{
  "init_std_up": 0.0198,
  "lr_head": 0.00571,
  "doc_mask": true
}
MLP neurons of a small language model. Each row is named by its layer, matrix (up: input weights) and neuron, and shows model dimensions 208-303. Each number is 50 + 10 x the weight over its row's rms, rounded and kept within 0 to 99.
Before each neuron's rows, "fires on" lists the tokens most often at its 100 highest values on Wikipedia text that the model never trained on.

fires on: " of", "una", "th", "se", "e", "ter"
L5.up1446:29 55 45 57 47 40 55 35 41 51 49 60 65 50 56 36 70 57 53 48 53 47 25 55 61 40 48 57 45 63 47 44 73 58 42 53 62 47 46 46 34 59 52 57 52 54 44 44 57 34 62 54 55 44 40 60 54 53 32 55 30 60 33 40 61 63 62 34 37 55 63 39 50 57 35 58 52 40 73 58 63 43 49 56 50 60 59 44 40 67 53 38 40 77 47 27

fires on: " ", "s", ".", "2"
L6.up228:46 58 41 50 55 41 52 41 45 47 44 54 42 48 53 50 41 62 41 53 62 60 50 69 47 63 35 43 62 41 54 56 35 45 42 40 59 51 60 42 57 62 54 49 33 56 47 38 40 63 36 27 53 50 53 29 45 52 60 55 53 38 53 43 48 50 53 58 49 52 49 69 54 44 51 49 53 38 56 46 52 69 57 41 56 46 47 45 47 41 51 54 48 64 74 47

fires on: "1", "2", "9", "3", "0", "7"
L5.up597:44 39 44 38 45 45 62 33 44 56 32 48 52 44 58 54 46 36 41 57 55 59 42 29 52 59 48 37 53 65 42 81 39 54 49 46 41 43 54 69 44 39 58 49 47 44 70 28 39 42 38 36 45 38 50 38 35 74 43 54 34 43 34 40 53 47 53 48 39 47 32 51 57 51 50 22 55 75 59 41 46 48 34 59 45 39 60 62 59 41 55 47 51 46 47 49

fires on: "\n", " of", " as", " for", "up"
L5.up47:62 55 46 51 48 64 33 69 71 40 31 48 50 60 55 52 57 55 37 56 49 64 49 57 45 40 38 45 50 52 38 70 48 54 56 50 42 52 53 50 32 72 40 52 36 36 46 18 51 33 43 53 49 60 44 39 42 40 60 44 42 76 39 27 57 27 45 45 53 43 73 46 60 51 48 52 62 53 51 50 57 56 34 55 48 52 51 53 50 67 46 44 51 38 56 67

fires on: " re", " in", "-", " under", " dis"
L6.up44:59 55 67 61 59 59 63 62 53 49 57 51 52 51 64 57 49 45 50 44 56 43 63 67 45 34 51 66 42 54 47 47 52 34 24 51 38 47 52 59 25 51 58 45 43 42 61 50 32 41 46 53 39 64 41 62 64 45 51 50 49 42 40 34 28 56 55 61 51 44 52 60 54 50 56 59 47 32 48 40 36 48 52 48 28 53 33 60 69 62 35 46 64 56 36 42

fires on: "s", "y"
L6.up561:45 48 54 68 67 42 38 55 53 53 51 59 50 38 56 38 30 40 39 37 61 40 52 38 59 41 56 39 25 65 33 58 55 41 58 67 47 41 42 46 52 57 57 33 57 49 53 52 56 64 67 58 63 57 62 44 50 39 71 54 39 49 61 33 29 56 48 51 54 56 48 47 51 53 35 51 52 65 41 61 37 51 51 31 52 51 52 51 52 52 70 65 58 33 39 51

fires on: " and", "'", " of", " [", "]"
L5.up241:35 60 37 59 52 42 47 67 40 50 63 40 49 46 37 47 57 55 57 43 41 46 51 52 47 58 55 40 46 46 60 49 62 43 38 58 43 48 39 45 62 45 52 41 41 63 58 56 37 64 43 45 60 37 55 61 69 45 56 55 50 34 34 56 51 52 56 53 46 32 49 55 65 50 42 64 53 50 50 55 47 38 56 54 44 73 54 43 66 44 54 52 38 45 31 42

fires on: "|", " the", " ", " |", "age"
L6.up637:49 67 60 33 51 60 47 61 50 52 38 48 39 41 49 24 50 47 58 51 46 55 39 51 54 76 49 45 50 64 51 46 42 51 51 55 56 36 62 34 63 53 44 56 46 55 38 44 43 70 52 60 53 28 44 55 69 58 44 53 40 64 57 42 47 39 55 45 62 64 57 53 37 34 51 49 56 45 62 68 40 29 46 51 53 70 61 53 41 51 29 60 45 51 53 53

fires on: ",", "|", " |", " •", " in", " ("
L5.up913:66 45 47 40 52 39 41 50 41 61 56 52 41 51 43 53 57 55 46 71 44 65 65 39 45 49 56 51 68 56 49 48 54 52 52 47 55 33 46 55 51 49 67 51 60 55 68 53 47 54 63 53 37 49 69 64 57 46 44 57 42 62 57 57 37 53 31 58 54 48 44 57 45 65 49 51 69 54 48 69 57 39 43 68 43 39 46 52 58 59 54 38 58 60 47 52

fires on: "mar", " Mar", "Early", "hromosome", " his", " of"
L5.up1324:73 63 39 42 47 45 54 68 62 46 60 37 45 53 53 55 35 65 61 51 42 53 59 45 53 57 68 62 53 52 51 55 49 55 53 38 41 68 59 46 33 52 45 31 43 60 72 60 60 42 53 50 39 53 51 55 62 41 51 46 55 47 54 33 53 48 55 57 42 67 56 48 49 48 47 34 77 53 38 41 52 56 44 44 48 52 45 44 41 62 39 65 43 40 33 44

fires on: ".", "\n", " a", ",", "%", " and"
L6.up468:50 57 56 52 49 54 53 49 44 44 48 35 53 41 34 62 56 61 58 58 62 54 40 63 67 56 57 42 53 52 53 44 45 46 37 54 59 50 44 19 39 50 55 44 44 68 51 43 32 56 64 68 52 40 49 67 59 61 48 51 35 40 48 53 44 39 43 52 44 76 58 66 55 34 48 66 47 62 62 75 52 52 58 59 47 46 54 45 63 43 64 61 67 28 42 37

fires on: "th", "al", " and", "-", " ", " second"
L5.up626:48 64 56 42 59 64 60 44 45 49 39 74 48 60 43 33 53 53 42 41 58 32 63 44 64 55 51 37 60 52 64 57 72 40 46 53 52 57 55 73 35 46 45 42 34 48 43 48 56 55 58 60 53 54 57 54 58 48 50 62 42 63 60 51 63 59 44 44 61 57 43 49 47 31 42 31 32 34 58 59 53 69 38 69 56 43 62 62 34 51 48 62 84 36 39 45

fires on: " at", " ", " At", "na", " of", "la"
L6.up486:40 65 62 49 54 52 51 47 56 65 49 40 37 45 55 37 49 50 31 53 62 52 58 39 46 39 40 41 51 58 39 35 36 35 61 43 39 39 63 41 56 54 43 48 37 58 46 43 61 47 20 46 41 39 52 38 62 48 34 34 38 47 40 46 49 53 59 61 47 51 41 53 58 49 69 50 67 50 55 57 45 53 40 54 30 67 52 60 39 77 69 47 37 52 53 42

fires on: " ex", "x", " he", " co", "co"
L5.up1477:49 44 49 74 46 60 56 53 45 56 46 57 45 58 53 39 63 55 45 29 45 67 66 53 45 59 53 39 57 56 43 62 50 56 28 69 58 53 29 48 50 56 39 51 46 46 50 54 34 41 41 49 48 60 59 46 42 35 46 52 53 41 59 45 49 40 50 37 62 46 53 43 35 59 74 35 49 43 39 48 44 48 59 59 66 37 35 38 44 50 45 44 57 51 32 54

fires on: "–", "N"
L6.up157:47 60 62 52 64 38 45 29 51 55 51 39 53 39 51 62 50 51 50 36 53 40 36 60 54 42 46 48 43 38 44 57 56 34 41 56 62 51 38 37 41 47 24 39 56 52 33 49 32 69 29 52 49 48 31 57 53 35 58 59 43 44 56 42 54 70 57 56 50 41 59 52 41 76 61 46 60 45 62 50 52 63 51 43 58 55 22 49 55 47 44 72 50 60 50 32

fires on: " ", " and", " to", "1", "2", "-"
L5.up1100:32 51 48 56 70 39 75 41 47 47 32 62 39 69 41 27 44 48 46 46 62 52 53 66 43 71 67 31 73 53 65 50 60 41 41 43 49 54 50 66 52 52 41 47 15 47 36 54 47 41 57 51 52 49 48 37 54 48 58 55 46 51 58 36 28 58 54 47 59 57 57 61 44 48 55 58 54 47 41 45 45 54 48 49 53 39 41 56 53 55 46 59 56 48 44 58

fires on: "\n"
L6.up747:56 38 68 62 31 53 50 59 37 31 37 45 50 44 38 61 52 54 47 73 61 55 78 66 48 45 44 40 20 62 54 39 51 52 55 44 49 58 41 54 55 30 45 37 42 79 49 38 33 35 65 55 45 39 54 57 43 58 60 50 59 52 42 60 53 44 51 50 45 46 50 46 57 63 44 54 43 64 56 47 56 67 33 50 22 48 44 52 46 36 51 47 61 54 25 64

fires on: "al", "ar", "a", "i", "ing", "en"
L5.up1392:48 67 42 36 43 29 61 45 58 39 62 45 51 60 52 40 44 67 65 50 51 52 59 55 60 52 48 55 37 38 50 57 56 41 67 56 66 58 31 53 45 58 63 38 46 61 69 48 53 48 38 56 41 34 35 28 38 31 50 48 59 54 32 45 42 49 50 40 38 44 54 36 45 53 44 48 31 61 43 57 41 48 69 64 47 56 52 43 43 64 34 52 41 57 45 67

fires on: " |", ",", " ", "ly"
L6.up211:59 46 52 22 48 56 49 57 53 62 66 45 32 46 46 53 52 62 50 53 39 34 63 45 48 79 50 48 48 45 51 66 39 55 76 54 42 60 54 64 36 39 37 53 45 32 58 39 53 51 49 40 36 44 59 49 42 59 57 41 60 66 58 42 42 56 35 53 37 37 67 53 48 47 54 38 53 80 59 74 37 45 34 46 41 48 56 56 53 42 42 51 44 48 47 41

fires on: ",", " un", " (", " in", " and"
L5.up234:32 34 60 45 62 60 48 66 34 57 48 44 50 49 42 56 60 39 39 46 52 48 56 46 39 37 49 53 40 59 41 58 40 46 68 57 60 51 52 46 68 58 59 59 37 70 48 39 41 53 47 53 46 61 34 53 53 41 39 53 32 37 50 42 53 39 44 58 32 39 46 51 47 58 50 62 52 64 37 60 46 49 66 50 33 80 52 50 57 63 55 48 51 47 34 38

fires on: " the", " his", "s", " a", " their"
L6.up422:39 66 59 49 53 50 30 54 58 37 49 48 31 52 59 46 47 59 60 55 36 34 46 67 40 41 61 41 51 74 42 55 59 39 57 48 54 52 61 48 43 54 55 19 45 46 60 44 57 66 32 59 52 53 40 45 49 60 60 41 49 38 59 59 46 50 58 63 41 61 51 63 50 63 56 43 49 41 49 39 47 36 45 38 53 76 51 38 46 44 43 45 48 44 42 67

fires on: "9", "0", " in", "1", "8"
L5.up472:47 44 48 53 62 63 56 36 50 68 52 61 72 44 32 52 56 54 51 72 56 53 55 54 53 60 65 50 37 50 38 66 47 41 50 50 58 51 48 52 50 32 48 54 38 50 52 59 52 52 35 68 70 60 55 62 46 64 56 37 59 46 32 52 37 53 50 61 67 45 47 40 48 35 55 60 53 42 50 73 54 42 44 62 60 53 60 54 52 50 54 31 41 47 42 58

fires on: " are", "s", "–", " their", "es"
L5.up1086:53 46 58 49 65 55 56 58 45 51 37 53 41 38 68 69 64 54 49 45 38 58 61 53 57 49 36 39 37 38 37 47 36 42 50 58 47 44 70 36 61 43 44 58 59 51 58 34 59 63 59 54 43 49 59 32 50 38 42 51 45 72 52 64 30 47 41 55 53 43 45 59 57 57 41 65 39 42 47 41 55 41 41 40 32 42 55 42 37 60 47 45 42 42 56 65

fires on: "s", "ing", " living", " Arts"
L5.up1744:46 49 50 50 68 52 57 60 40 55 35 38 48 65 34 59 48 41 51 33 40 53 34 48 43 60 41 52 57 49 49 56 37 61 52 61 45 49 43 69 49 51 57 63 59 46 46 69 52 43 31 53 50 57 50 46 61 49 66 45 70 60 55 46 60 54 41 36 58 50 48 58 50 27 53 53 27 52 61 46 71 48 39 57 42 34 49 67 45 69 52 54 55 61 34 58

fires on: " |", "8", "6", "9", "1", "2"
L6.up1425:49 55 47 52 52 53 38 47 65 53 48 58 54 65 48 49 51 57 50 33 51 47 49 62 65 52 50 67 53 37 48 48 39 37 60 61 43 50 65 38 34 52 34 34 41 58 55 55 37 48 57 72 56 46 49 49 51 47 33 51 44 36 54 54 50 45 50 40 46 46 37 56 35 42 58 43 64 47 64 42 49 28 57 68 31 40 50 46 49 66 35 54 47 38 51 31

fires on: "y", "n", "o", "a", "i", "at"
L5.up1674:50 58 59 58 42 40 53 45 63 31 55 44 52 55 45 68 50 44 45 60 52 56 59 76 58 43 50 54 53 33 50 49 60 46 64 61 67 53 48 48 54 42 35 37 51 55 49 62 52 49 30 48 49 52 46 52 53 17 49 50 42 52 30 38 34 48 49 38 61 58 45 65 67 51 53 52 46 26 52 30 41 59 49 50 46 45 33 51 51 73 42 39 53 68 72 43

fires on: " |", ":", " ", "-", " –"
L6.up294:63 59 61 43 51 53 39 72 51 51 33 46 48 27 45 51 40 45 38 60 57 63 35 48 57 60 58 40 66 57 42 57 67 50 42 46 61 54 45 49 41 19 50 70 42 46 45 48 46 41 51 64 69 39 39 43 52 39 52 40 33 41 49 20 41 61 39 51 67 52 54 54 45 48 52 43 51 41 56 53 47 46 43 41 54 51 63 33 48 52 48 57 47 45 40 59

fires on: " the", ",", "s", " of", " an", " his"
L6.up1822:69 35 54 57 42 44 58 47 53 40 50 35 65 43 19 55 52 43 68 39 38 38 54 59 37 48 55 48 49 55 54 65 62 40 42 53 45 44 58 49 56 55 47 35 58 64 50 67 35 42 44 55 27 42 59 56 45 47 49 52 40 40 39 52 43 44 48 73 52 51 34 60 43 56 46 42 52 58 72 49 49 48 43 52 54 60 31 59 33 57 37 73 57 36 39 43

fires on: " a", " |", " and", ",", ";"
L6.up1447:59 58 52 72 44 55 57 43 55 59 49 48 60 43 41 43 59 51 27 62 42 47 40 37 73 41 36 41 56 59 36 53 49 62 70 43 50 59 66 53 45 41 47 59 35 67 73 57 49 61 37 44 49 50 44 54 36 44 50 42 54 44 48 44 33 45 43 54 60 47 27 44 51 41 63 53 66 36 40 37 51 61 43 53 50 50 50 54 50 47 59 36 49 35 48 46

fires on: "\n", "ri", "gu", " |"
L6.up1652:45 39 64 33 43 55 48 25 53 39 48 57 56 57 40 56 71 50 69 50 52 48 59 51 48 58 40 59 51 52 67 43 64 71 52 35 45 68 47 49 46 33 29 47 41 55 42 42 40 52 53 56 47 39 54 32 59 58 57 53 41 42 31 63 62 64 61 53 52 40 52 52 51 48 55 46 55 52 55 54 52 71 55 49 37 42 60 69 51 59 52 51 59 51 39 59

fires on: "\n", "-", " Ha"
L5.up18:47 57 51 54 39 57 51 45 46 45 54 63 52 40 40 54 75 60 50 59 53 34 44 65 28 51 55 62 24 42 25 35 63 55 60 47 66 48 42 60 43 31 57 72 49 75 58 27 51 59 33 56 57 51 38 53 56 59 67 49 39 37 46 41 67 43 40 39 47 45 45 35 48 47 48 43 55 51 45 39 58 64 58 44 59 67 55 33 62 43 52 56 64 57 46 45

fires on: " where", "ly", " however", "e", "o", "um"
L5.up483:37 43 57 57 60 47 59 65 67 50 46 43 49 58 52 33 69 50 39 45 54 42 47 61 30 49 47 46 44 37 46 63 53 44 57 52 59 40 58 66 51 72 70 59 52 44 58 52 36 52 23 49 57 68 49 54 40 45 45 55 56 66 50 62 47 48 47 45 64 58 45 56 30 53 67 64 36 71 46 55 52 56 55 31 63 48 45 59 47 36 47 51 56 61 30 64

fires on: ",", " and", " =", " [", " Jr"
L5.up1803:65 52 52 43 47 65 37 53 47 54 55 35 39 46 58 58 43 48 53 57 55 50 41 46 47 41 65 35 70 45 58 22 51 52 64 45 44 46 38 39 50 53 53 47 59 37 71 39 57 75 53 35 37 35 60 47 69 53 60 51 56 32 52 54 52 63 50 30 72 63 42 52 56 49 56 44 71 45 44 65 32 34 42 40 47 37 38 58 59 25 44 55 48 51 47 55

fires on: ".", ",", " ", "9"
L5.up1545:44 48 31 32 54 51 37 53 47 76 56 40 40 62 55 48 67 50 59 61 40 58 57 60 43 65 61 49 55 42 54 30 40 45 57 60 47 44 57 48 46 39 44 33 53 48 47 46 56 47 33 74 49 25 49 76 52 62 49 45 50 44 50 69 44 79 45 51 44 57 47 62 48 55 50 56 45 44 66 60 35 54 38 48 37 47 44 44 41 43 43 61 49 35 50 53

fires on: ":", "==", " =="
L5.up637:53 47 43 50 36 54 57 43 53 50 53 48 26 58 33 71 59 58 48 50 34 51 40 54 47 36 68 74 58 48 37 65 65 50 59 59 42 39 65 34 39 63 63 40 30 38 53 41 63 40 59 52 39 44 54 35 47 54 53 39 60 42 51 45 46 40 26 35 50 37 69 41 63 53 56 47 25 45 53 53 58 44 43 51 53 50 66 58 45 32 46 58 49 59 45 64

fires on: "s", " as", " under", " ", "-", "1"
L6.up894:28 50 42 65 40 47 40 54 57 57 72 36 47 69 63 36 48 54 68 57 69 64 74 57 49 28 56 52 74 43 44 54 40 35 54 59 38 58 51 65 48 46 48 52 31 50 44 61 45 60 50 46 45 37 51 42 59 49 55 44 28 57 43 41 30 42 49 33 43 53 56 54 51 50 68 61 47 38 54 57 41 52 46 38 41 39 46 59 33 37 36 56 75 50 36 51

fires on: "k", "mi", "S", "s", "–", "r"
L6.up1315:41 55 57 27 63 58 37 41 62 41 24 38 39 32 51 55 53 39 50 53 38 57 46 47 42 43 41 78 49 48 39 51 61 36 50 50 58 59 52 28 53 46 40 61 59 38 44 43 66 45 71 52 58 45 63 54 60 35 65 62 41 52 46 56 47 45 36 55 40 50 44 49 45 49 47 53 39 51 65 62 50 54 39 52 46 55 57 52 46 59 46 43 54 51 48 60

fires on: "s"
L5.up723:51 63 53 42 67 41 56 55 64 70 36 48 62 53 54 41 46 40 57 47 63 45 38 63 59 48 41 33 48 55 38 47 43 43 56 52 28 43 40 48 61 49 65 44 52 33 58 65 52 61 47 56 34 48 49 47 53 33 70 56 40 60 68 42 46 42 51 37 45 41 57 54 45 23 59 34 50 60 49 45 47 52 51 52 46 39 37 44 44 55 50 57 46 48 43 55

fires on: " ", " |", "1"
L5.up249:52 57 53 64 51 35 43 61 52 49 48 34 49 49 79 47 59 56 47 60 59 46 48 39 25 47 66 50 48 58 39 40 54 33 65 37 43 66 46 25 62 39 64 57 38 35 45 58 54 50 45 36 52 35 59 64 55 49 48 51 52 41 31 46 43 59 50 47 38 41 46 58 43 59 55 45 64 46 45 59 58 41 46 43 58 59 55 38 39 58 44 47 56 36 45 43

fires on: "'", " Ha", "Ha", "hi", "s", " comp"
L6.up179:52 32 32 39 47 55 44 48 60 41 52 39 74 43 58 60 44 64 34 75 36 37 47 71 51 54 43 45 47 58 49 40 63 45 57 60 24 51 65 57 45 47 50 61 43 57 50 54 57 41 35 62 53 45 52 40 60 49 79 46 52 61 41 44 57 59 58 30 36 54 34 63 52 48 71 49 60 52 49 55 52 53 64 44 46 64 41 52 62 36 62 26 45 53 60 56

fires on: ".", " ", " |"
L6.up1873:53 43 44 38 57 60 39 55 42 43 73 59 44 45 51 50 76 51 47 52 52 48 57 55 37 51 59 53 60 56 52 67 38 55 56 59 31 64 45 23 31 50 67 52 42 48 40 71 52 70 58 53 39 32 66 59 47 37 42 47 47 51 33 56 61 60 27 51 55 45 43 50 41 36 49 42 56 53 53 45 48 38 54 78 35 47 48 59 60 45 55 58 54 27 44 48

fires on: " of", " in", " to", ":", " on"
L5.up301:40 42 62 53 47 64 62 55 56 46 49 37 39 53 60 41 30 56 58 46 39 51 44 33 32 53 46 58 48 57 40 54 58 42 50 52 46 44 50 34 42 51 67 46 60 37 48 43 58 42 56 43 37 53 58 38 74 53 52 49 57 29 57 49 44 50 44 35 40 41 49 46 57 54 41 48 56 55 42 56 50 39 29 58 55 39 39 42 34 36 52 62 52 66 49 62

fires on: "s", " Do", " do", "let", "y"
L6.up1625:63 49 49 54 72 36 51 55 62 57 58 52 38 49 74 48 59 50 36 60 48 44 55 59 39 39 44 53 59 46 43 64 45 51 46 39 60 66 52 63 49 62 38 45 50 58 41 48 64 41 58 46 50 52 36 31 46 54 38 49 44 39 49 46 52 53 61 47 57 54 30 68 71 55 66 57 44 49 61 57 49 51 28 60 53 41 63 52 57 52 43 63 44 59 50 61

fires on: " as", " a", ":", " of", "s"
L6.up1227:29 60 78 56 49 46 27 51 68 53 45 68 48 46 53 60 59 64 56 54 51 45 46 55 60 30 36 37 48 58 44 47 51 39 54 56 54 44 58 50 49 38 67 68 37 41 65 45 58 61 57 42 58 63 48 59 40 58 35 52 49 38 54 52 43 55 40 36 59 53 39 65 42 43 52 54 41 38 39 45 42 39 49 52 33 72 32 37 48 60 55 67 57 43 49 63

fires on: "s", " games", "es", "ies", " children"
L6.up474:26 57 54 58 44 37 70 66 57 57 54 52 63 37 65 73 60 45 53 48 44 49 49 52 65 33 50 53 36 42 42 43 35 47 44 61 45 49 38 61 45 31 47 52 39 41 51 48 77 62 46 56 53 52 73 47 60 23 62 45 62 67 62 47 47 69 47 31 49 34 52 42 54 49 66 55 43 44 37 39 32 24 62 53 50 51 47 39 51 56 53 60 38 52 53 61

fires on: " |", " are", " were", ";", " is", "|---|---|"
L6.up1388:46 56 47 45 65 45 67 56 52 57 58 52 53 46 51 37 58 70 43 52 45 47 57 53 33 66 53 51 54 58 47 46 57 63 48 50 64 60 35 40 41 48 59 46 50 43 30 53 64 54 66 56 49 39 68 75 51 63 47 12 46 47 51 62 50 66 63 52 35 45 60 59 50 45 46 52 71 35 59 35 61 47 41 47 56 37 50 45 55 64 58 48 51 49 58 57

fires on: "-", " dis", " re", " Re", " out", " land"
L6.up1947:63 56 52 48 67 68 65 54 46 40 57 37 55 68 37 33 41 68 52 47 51 28 48 64 54 40 46 44 53 61 51 50 57 42 54 55 61 52 53 49 28 51 42 58 41 37 58 54 55 58 64 52 47 48 48 40 50 36 53 36 38 46 75 48 24 60 65 59 54 43 61 42 48 43 72 45 46 48 34 59 46 54 51 44 40 55 20 38 60 30 42 49 42 71 55 55

fires on: " by", " to", "-", " for", " of"
L6.up201:58 54 56 54 42 55 51 59 43 57 52 70 48 56 35 68 56 51 49 73 58 59 57 54 42 43 48 47 47 61 45 51 59 61 46 45 35 57 43 53 49 62 35 54 45 44 53 45 43 53 57 60 58 45 34 49 47 53 65 50 13 56 61 45 44 46 68 52 41 62 59 45 55 29 58 42 66 36 55 39 68 43 54 46 50 58 51 37 37 49 33 46 45 56 63 55

fires on: " |", "al", "un", "ale", " Silver", " Bronze"
L5.up1652:53 60 41 41 57 54 42 53 30 45 56 50 78 62 59 53 59 44 50 66 32 58 58 55 42 57 50 49 69 63 38 52 68 38 41 47 50 71 51 37 67 49 64 49 33 55 45 61 47 54 65 38 61 45 49 49 51 55 50 72 50 34 35 48 37 53 36 43 62 45 49 36 54 60 34 49 47 41 44 57 56 53 31 48 52 51 73 50 61 48 43 49 56 37 51 50

fires on: "s", "al", "le", "an", " "
L5.up1432:57 53 40 46 75 56 49 49 60 47 61 51 58 37 66 37 61 48 46 38 40 66 59 44 67 47 59 41 44 49 43 49 55 53 60 56 28 62 37 35 46 45 51 47 54 49 50 44 49 51 38 45 35 54 79 47 45 54 39 59 41 52 45 34 63 60 36 50 54 52 43 47 58 32 40 54 29 52 36 54 43 69 28 53 46 46 74 47 50 51 41 36 48 50 57 49

fires on: "i", " of", "e", "f", "/"
L5.up1775:46 68 63 57 50 52 41 48 41 50 62 50 39 45 36 56 52 53 55 41 55 53 42 46 53 62 44 51 47 56 41 44 61 44 41 56 54 49 55 33 57 53 48 48 39 50 46 33 51 51 47 59 59 59 45 62 47 48 57 52 50 36 42 47 61 59 56 53 51 30 44 46 59 42 39 56 55 43 61 35 54 25 49 51 49 64 48 51 38 51 33 55 59 73 45 25

fires on: ".", "7", "5", "6", "0", "8"
L5.up1587:56 57 40 55 57 49 46 48 39 61 60 54 43 39 47 47 41 37 50 56 61 44 54 47 72 44 46 32 29 42 34 63 25 53 49 48 62 47 49 62 52 39 60 48 43 36 64 60 51 39 38 66 50 49 39 46 50 63 55 55 27 49 49 42 42 49 51 60 50 47 66 57 55 39 50 46 50 74 72 50 41 45 37 46 56 29 50 53 56 49 53 35 38 37 51 62

fires on: " of", " and", "–", "po", " to", ","
L5.up139:40 44 59 57 48 67 39 47 39 44 53 41 48 48 61 49 58 51 55 48 59 45 35 51 60 35 43 28 41 52 57 63 32 51 54 48 53 54 36 39 43 57 44 55 50 56 57 25 46 42 48 53 53 42 40 49 58 58 55 56 57 51 42 29 66 52 50 58 48 28 37 39 57 42 49 49 62 71 72 55 25 48 57 47 45 54 42 45 36 59 44 72 46 57 24 26

fires on: ",", " (", " =", "),", " and"
L6.up625:54 50 45 38 61 49 43 60 34 63 36 54 57 57 52 46 52 72 54 48 38 48 50 26 56 33 38 58 42 66 39 41 42 65 75 38 55 38 49 49 42 51 65 66 70 54 67 37 51 58 67 40 50 45 62 50 50 52 59 64 58 43 34 40 47 54 54 52 57 50 34 46 46 53 69 53 60 58 56 65 45 36 51 53 50 65 59 44 54 56 50 47 47 38 41 48

fires on: " dis", " and", " its", "'", ",", "CA"
L6.up1241:46 54 32 58 68 60 33 49 42 58 49 60 56 34 46 45 81 55 56 43 66 49 58 49 56 47 54 44 30 39 46 47 61 60 46 71 52 55 32 33 51 55 31 39 56 74 60 49 55 62 53 46 49 53 58 53 64 57 54 52 48 59 57 46 43 51 48 59 68 44 49 56 69 31 47 59 56 44 47 59 57 37 80 35 41 48 67 48 48 45 47 50 62 42 69 52

fires on: "0", "2", "9", "1", " "
L5.up1768:54 36 57 40 29 71 58 50 55 69 65 46 43 52 46 49 63 40 55 52 51 49 53 49 55 52 67 54 55 63 50 49 38 43 48 44 38 47 47 54 55 45 49 43 43 46 55 46 61 30 42 51 49 49 59 57 45 69 62 40 43 31 40 59 36 50 56 44 81 56 48 55 57 56 54 59 40 57 59 58 56 22 56 49 39 54 47 49 51 55 43 55 63 62 38 57

fires on: "s", "'", " the", "e", " and", " "
L5.up1761:57 54 38 54 48 44 40 49 54 42 37 47 56 52 74 21 62 64 38 56 49 55 55 62 69 61 40 36 34 62 50 42 41 45 57 51 16 44 56 52 66 46 48 40 61 56 42 61 38 43 55 49 65 25 37 59 46 46 59 49 54 30 43 76 44 44 26 44 31 43 61 66 52 35 51 41 41 64 27 57 53 49 46 32 45 66 59 62 50 59 33 38 44 42 39 56

fires on: "–", "re", "ro", "vil"
L6.up523:56 63 58 45 58 51 54 33 49 63 47 56 56 55 71 58 37 39 62 58 53 58 48 42 39 52 46 40 48 42 41 58 52 40 64 52 63 53 45 52 40 42 51 51 61 54 35 48 58 58 53 61 37 48 50 54 39 50 65 54 49 61 51 50 50 72 44 52 50 53 59 31 52 62 42 46 64 39 42 58 46 37 48 56 60 44 47 48 51 67 45 51 57 46 42 42

fires on: "-", ",", " and", "mar", "2"
L6.up2013:40 44 64 79 57 53 48 73 46 48 41 50 60 72 37 37 50 64 57 52 40 71 41 61 53 47 62 47 44 53 35 75 62 41 29 50 68 38 52 50 50 51 49 52 25 42 68 52 44 37 58 54 47 54 45 48 70 53 41 52 43 46 51 57 46 63 41 51 56 46 58 45 64 46 37 63 43 30 64 46 36 45 69 42 50 55 43 39 59 64 52 50 51 64 39 61